config.toml
num_hidden_layers = 14
hidden_size = 192
num_attention_heads = 6
num_key_value_heads = 6
head_dim = 32
intermediate_size = 768
vocab_size = 4096
hidden_act = "tanh_gelu"
norm = "rmsnorm"
norm_place = "out"
norm_eps = 1e-05
positions = "rope"
rope_theta = 10000.0
rope_fraction = 1.0
qk_norm = true
attn_scale = 0.177
bias = "none"
tie_word_embeddings = false
parallel_block = false
init = "uniform"
init_std_qkv = 0.0301
init_std_o = 0.00568
init_std_up = 0.0301
init_std_down = 0.00284
optimizer = "adamw"
learning_rate = 0.00322
beta1 = 0.9
beta2 = 0.99
weight_decay = 0.038
lr_head = 0.00748
max_grad_norm = 2.0
warmup_steps = 580
schedule = "wsd"
decay_fraction = 0.799
decay_shape = "linear"
final_lr_fraction = 0.1
batch_tokens = 65536
max_seq_len = 2048
doc_mask = true
train_tokens = 436700000
max_steps = 6664
dataset = "wikipedia_en"
MLP neurons of a small language model. Each row is named by its layer, matrix (up: input weights; down: output weights) and neuron, and shows model dimensions 96-191. Each number is 128 + 32 x the weight over its row's rms, rounded and kept within 0 to 255.
After each neuron's rows, "fires after" lists the tokens most often just before its 100 highest values on Wikipedia text that the model never trained on. A number after a token or word is its count.

L8.up620 [116  82 141 176  82  46  81 124 184  75 119 126 101 145 123 140  80 185  84  67  66 114 168 133 121 142 126 135 182 177  91 121  60 168 150 149 125 149 107 178  89  95 145 170 159 136  99 136 132 135 115 162 119 131 168 111 121  62 126 122 110 152 127  95 117 204 125 122 163 180 163 105 133 108 138 116 158 149 107 170 154 146 124 101  65 100 134 170 143 160 146 127 125 118 164 112]
L8.down620 [111 118 232 197 170 137 179 110  69 152 151  90 106 110 115 116  92 128 106 146 157  91 151 180 139 126 147 145 202 141 132 111  76 123 117 161 108 106 155  88 151 100 119  91 110 112 165 126 155 166 130 144  85  73 127 153  93 187 169  59 135 128 168 145 138 135 133  84 150  76 175 162 155 173 150  80  69  67 153  87 162 192 161 114 139 156 135 136 112  99 131  84 128 125 100  77]
fires after: " " 52, " U" 7, "°" 7, "9" 5

L5.up435 [111 119 152 198 151  89 103 128 152 120 142 165 147 138 179  72 148 167  98 122 151 151  78  93  61 147 101 159 162 144  99 119 156 162  78 168 155 162 156 116 134 124 110 137 133 118 148  99  99 151 122 136 129  64  94  63 145 128 187 100 115 162 113 162 147 110  61  80  73  90 176 129 127 165 104 128 135  67 134 150 102  73 108 142 107 215 133 122 139 165 127 143 125 176 133 156]
L5.down435 [142 182  94 132 115 133 103  54 110 119  99 158  84 116 114  87 120 118 130 153 151  78 152  96 206 165 109 155 134 151 127 152  93  65 108 151  53 123 125 151 133  54  75 125 131 112 118  77 109 147 176  32 113  85  99 141 163 140  82 147 194 159 117 148  75  96 132  73  97 168  98  93 168 130 162 139 122 125 182 147  83 101 148 134 106 149 151 130 116 133  73 144 115 163 186 129]
fires after: ".\n\n" 43, "\n\n" 17, " |\n\n" 13, "==\n\n" 4

L7.up670 [103 138 134 140  86  69  75 121 104  63 151 111 212 145 138 163 105 131 116  80 108 188 108 132 101 133 147 102 117  62 139 134 112 118 125 195 102 186 162 126  67 102 169 127 141  72 122 147 142 109 123 161 129  94 172 139 166 100 100 111 177 196  65 147  95 129 126  65 181 160 125 198 183 160 121 151 146 135 133  89 127 162 165  86  97  86 120 132 114 115  78  76 104 108 126 155]
L7.down670 [151 108 127 103 114 180 174 116 135 195 143  97  54  97  87  95 103  85 131 186 156 129 106 117 157 145 161 162  95 194 174 134 115 113 148 124 123 120  96 132 132 102 145 194 140 129 163 129 133 153 134 138  91  77 123 120 126 127 101 111 137 115 142 192 146 133 127 142 144 204 149  98 105 161  90  98 134 115 164 177 139 137 121 127 119 133 116 146 149  91 205 174 173 200 144 117]
fires after: " " 53, " (" 12, " \"" 4, "." 4, "-" 4

L11.up331 [119 142 148 151 103 103 123 144 108 109  60  94 101 140 139 107 167 201 148 142 110 119 137 150 125 133 106 123 140 135 130 124  76 109 115 117  69 181  90  93 117 104 150 172  94 166 172 153 144  96 166 128 104 139 186 126 142  88  93 185 126 149 174 139 106 159 119  74 158 135 131 180 158  81 115  83 167 164 120 168  99 102 114 179  65  81  83 134 130 159 138 106 109 181 129 116]
L11.down331 [ 65 112  72  98 172  74 157  88 161 197 144 114 121 152 130 139  65 111 110 136 134 167 133 150 161  97  86 226 179 112 169 125 141 104 172 135 130 146 168 114 154 196  97  92 109  97 104 137 107 124  80 100 137  73 161 121 142 111 165 112 107 131 133 125  71 122  91  74 128 131 144 131 172 126 122 169 159 110 121 147 166 108 167 152 108 101 120  68  74 102 141 145 168 135 102 137]
fires after: "." 58, "–" 13, " " 7, ":" 7

L10.up558 [113 123 136 124 100 102 134 187 198 138 179  99 138 139 153 117 172 140  67 108 129 151 107 178 130 123 197 115 181 122  88  97 139 145 190 121  91 121 141  78 171  72  51 137  77 108 163 132 101 102 180 133  77 145 126 130  98  85 153 118 207  94 158 113 142 151 145 125  68 132 192 166  99 230 160  71 157 135 115 109 152 123 104 155  78  73 109 183 125 123  56 138 117  91 138 103]
L10.down558 [169 116  95 144  56  68 107 103 125 172 247  94 137 137 118 134 142  99 121 127  49 110 109 137  93 154 156 150 107 184 178 152  66 142 106 122 148 124 165 124 135 194 151 104 148 167 116 124  98  99 138 188 102  79 145  99 155 119 143 160 141 119 113 161 109  89 135 110 132 101 113 126 130 130  95  91 131 177 174 132 167  61 185 109 148 138 125 135 173 108 109 104  80 103 110  92]
fires after: " " 42, "–" 9, " C" 6, " B" 5, " M" 4

L8.up747 [114 133 162 163 106  92 137 134 150  83 121  73 169 160 182 185  71 165  93 159  88 127 156 129 123 110 148 105 117 101 149  88  60 138 108 134  76 190  93 125 111 114 171 130  59 106 177 135 140  83 177 122  88 149 101 147 149  80 108 156 187 131 158 129  98 156 135 131 132 166  99 123 182 111 151 161 166 122 137 111 144 148  85  74  72 116 108 116 118 176 148 129 150 115 133 143]
L8.down747 [ 52 151  79 117 194  85 132 124 141 189 124 142 179 116 119 126  64 119 110 117  88 133 105 135 108  84  98 137 144 139 149 125 137 156 120 102 114  86 133 119 123 150  86 115 145 134 158 207 157 138 109 126  98  99  81 152  82 180 154 118  57 125 153 120 120 137 103 127  89 102 102 101  91 116 149 156  85 126 139 143 151 172 146 158 113 146 147 160  99  69 140  97  91 167 101  95]
fires after: " " 76, "." 7, " (" 5

L5.up166 [ 93 149 169 152  87  82 133 167 174 149 140  62 120 145 153 125 177 188 124  96 106 162  95 140 118 184 209 151  84  99  82 139 170 121 138 183 134 130 126 120 169  91  97 101  94 173 148 101 129  95 104 131 141  85 132 129 101 115 209 107 112 151 173 163 163 109 116 114 141 136 220  83 120 173 108  86 186  74 108 160 155 125  98  72  75  67 146 150  86 132 116 104 110 134 157 159]
L5.down166 [117 123 121 128 133  97 105 165 128  90 107 127 131 131 125  87 111  92 112 188 182 114 112 167  56 119 165 123 116 148  54 125 181  90 107 127  91 167 145 175 159 182  90 155 128 147 112 106 207 118  94 147  98 163 104 113 120 114 167 153 179 121 140 142 141 133 143 105  91  94 137 128 134  81 115 123 141 155 115 113 104 176 255 110  92 159 147  75 155 144 122 128 159 107 100 157]
fires after: "D" 15, "R" 13, "L" 12, " D" 8, "a" 7, " " 7

L4.up131 [ 83 117 169 159 147 111 107 117 170 112 162 174 119 135 119 102 116 128  86 126 153 152 123  83 159 138  76 109  59 181 127 127 128 118 153 188 160 138 141 110 113 142 128  91 171  90  98 106 119 131  89  99 150 150 149 144 174  83 141 108 101 143 204 139 107 151 116  84 190 113 146 151 159 144 137 164 158 106 192  61  92  91 140 150 111 172 128 134 140 118 129 180 164  73 145  80]
L4.down131 [129 105 144 104  82 102 128 123 128 133 110  14 138 110  95  87 192 113  73 211 128 197 144 128 133 166 122 111  94 139 107 149 140  71 164 170 131 100 151  94 152  69 161 117  90 149 156 143 142 142  98  87 156  63 121 132 173 112 144  95 115 124 126  70 152 123 124 132 136 117 118 123 192 103 140 149 160  91 157 117 150 130 110 121 194 192  81  86 140 137 160 119 149 141 140 189]
fires after: ".\n\n" 79, " |\n\n" 6, ").\n\n" 6, "\n\n" 5

L8.up215 [142 141 162  83 114  41 106 157 119 101 128  72 156 135  76 131  80 170 104 109 153  70 173 153 124 173  94 101 139 102 122  99 125 145 141 201 122 166 158 128 105 101 138 201  96 135 140 133 164 145 146 106 146 111 155  94 123  93 107 150 183 191  77 136 132 180 109 119 149 108 138 127 160 112 139 144 186 127 125 141 130 122  93 141  93 106 106 117 164 139 101  83 159 117 148  85]
L8.down215 [155 124 124 110 142 111 118 186 105 112  58 102 103  95  99 179  74 126 174 144 150 107  63 120 104 130  86 172 126 185  93 153  96  70 151 190 105 117 186 133 179  94 135 155 110 155  98 134 117 123 114 164 190 106 152  95 134  82 145 151 115 114 164 166 124 163 136 133 174 125 150  99 165 115  91 117 149 117 151 138  87 197 200  70 167 177 134  78 126 145 151  74 123 109 129 133]
fires after: " " 57, " le" 5, " rece" 5

L10.up332 [121 161 137 143  90  58 124 105 141 120 108  58 118 138 193 129 135 153 123  74 141 106 132 126  98 151 157 111  79  57 163 137 133 127 138 134 117 144 146 167 103 132 137 124  79 111  99 118 124  70 111 136 138 105  87 156  98  69 145 127 187 193  98 117 188 148 228 121 161 145 116 105 155 153 149 152 148  86 149 129 141 102  85 129  82  98 121 149  83 151 157 153 146  79 163 156]
L10.down332 [ 88 166 102  89 140 146 112 101  63 139 134 145 142  66 139 144 121 163 147 107 162 127  82 159 140 133 114 181 104 118  64 132  82 145 114 113 170  89 112 105  94 171 140  94 149  88 138 122  62 148 138 107 166 112 112 134  93 127 122 134 141 124 140 144  94 145 123 155 212 160  91 105  77 149 109 126 146  77  78  99 122 157 117 161 125 129 139 107  94 110 105 137 136 154  92 108]
fires after: " \"" 20, " (" 15, ".\n\n" 8, ":" 6, "===\n" 5, "-" 5

L10.up605 [125 137 137 138 123 122 143 142 163 108 128  92 151 156  84 109 110 139  30 166 173 171 100 164  65  97 157 107 215 170  79  98 136  97 165 148  69 139 125 102 133 127 153  88  83 101 153 134 139  62 145 124  91 132 172 122  82  99 154  50 181 113 134  91 189 135 120 145 113 190 112  87 139 151 133  39 140 116 145 157 151 115 153 154  60 110 142 175 141 151 175  77  96 104 189  98]
L10.down605 [143 141  91 118 150  66 130  73 104 171 171 107 191 104 115 102 100  88 119 155 165 111  78 104 130 157 116 143 164 132 180  79  95 119 141 135 191 156  61 137 115 179 169 135 107 142 127 135 133 164 112 159 145 171  95 113 152 127 127 123 108 111 197 141  79 111 103 121 152  77 146 120  91 116 139 117 187 106  92 120 130 110 133 127 196 123 107  75 189  54 133 151 151 109  75 162]
fires after: " " 56, "°" 5, "15" 5

L10.up204 [ 90 165 179 190 133  69 167 159 160 108 133  94 120 107  76 148 160 153 108 116  75 103 149 105 110 121 169 110 112 170 137  83 114 144 170 133 121 136  74 105 144 100 131 183  73  73 112 115  84  77 107 116 107 126 113  79  83  98 114 114 152 154 159 119 124 152 126 132 125 175 117  91 125 160  86 147 129 123  85 161 141 101  80  80  88 125 105 123 158 155  62 104 172  76 131  93]
L10.down204 [106 149  76  63  80 225 130  83 174 195 125 154 145  99 134 188 135 142  81 147 140 114 134 122 101 143 148 160 106 153 127 177 134 106 115 152 136 103 203  65 132 103 105 130 138 132 135 199 139 111 137 114 153 112  54 104 176 185 108 141 109 162  86  74 137 116 166 131  84  88 143 107  94 110 105 110 138 103 158 114 141 120   6 133  92 112 172 130 103 122 126 172  86 116 104 129]
fires after: " (" 23, " " 22, " B" 6, " M" 6, " The" 4, " /" 4

L11.up594 [ 45  83 150 163 171  92 105 181 123 117  50 149 121 144  98  74  66 194  91 196  66 163  87 150  91 129 170 128 171 135 188 135  83 163 131 205 130 124 131 105 177 123 116 105 126 164  94 135 142  86 153 173  90  92 172 147 131 153 148 102 127 120 126 107 191 145 108 149  96 145 166 102 121  87 103 130 136 123 175 128  92 127 168  83  98 112 148 176  49 116  94 171  93 134 153 104]
L11.down594 [153 173  76 164  80  76 154 176 165 112  55 109  78 156 117 120 183  49  61 154 113 131 111 142 107 145  87  84  49 111 124 125 143  97 114 141 134 152 127 151 104 130  82 163  73  96 154 101 183 213 154  33 153 192 113  90  79 175 138 129 120  84 155 118 119  79 153 141 159 117 121 122 122 198 105 174 136 114  79 120 133 103 156 145 112  98 120  89 145 180  67 149 129 130 160 146]
fires after: " " 48, "V" 7, "R" 5, "iet" 4

L8.up112 [158 129 128 135 107  73 121 136 162 101 104 103  86 197 130 126 138 129 107  75 147 152 152 170 106 120 102 103 194 126 149 137 142 127 131 150  82 146  62 118 131  90 163 201 113 165 112 113 154  48 174  74 100 179  98 149 153 116 132 163 108 169 123 147 140 197  87  95 132 176 124 117 166 136 117  90 151 124  61 146 145 141  68 103 102 155  60 179 105 160 107 119 133 131 131 178]
L8.down112 [123 125 139  76 142  41 135 122  73 104  89 112 133 144 117  86 133 153 127 138 150 110 139  87 145 159 173 139 129 156  93 139  52 123  58  98 115 137 125 118 168 132 114 132 116 155 116 104 128 155 146 207 101 107 113  71 116 126 119 140 135 138 137 122 142 161 100 148 200 152 166 121 123 133 142 146  97 111 158 126  99 119 151 152 144 126  82 110 124 135 110 152  90 158 127 124]
fires after: " " 49, "." 5, "om" 5, "clud" 4, "ia" 4

L7.up287 [110 167 171 182 127  74 133 123 196 136 160 107 153  68 153 109 158 162  95 136 136 128 104 111 133 160 117 104 141 141 129  76 152 147 151 168 132 146 157 127 147 106  76  94 158 151 145 128 112 130 131 173 117 136 194 118 160 106 171  74 117 168 204 151 208 139 128 108 125 137 167 134 136 124 108 170 157  90 162  98 133 120  91 156  78 166  69 125 147 151 135 152 195 125 189 138]
L7.down287 [ 99  78 145 152 133 109  88 145 182 144 143 131 145 113 127 104  94 188 109 199 133 156  83 134 156  99 110 120 103 146 125 120  93  93 184 196 107 170 176  91 140 114 102 111 130  99  93 170  72  76 119 107 145 145 151  91 128  72 142 101 111 152 122 137  85 134  73 109 146 144 137  71 178 162  96 160 127  93 142 101 100 114 132 146 142 184 165 141  69  89 139 212 162  91 139 171]
fires after: ".\n\n" 26, " No" 11, " (" 8, " Win" 6, " R" 6, " |\n\n" 5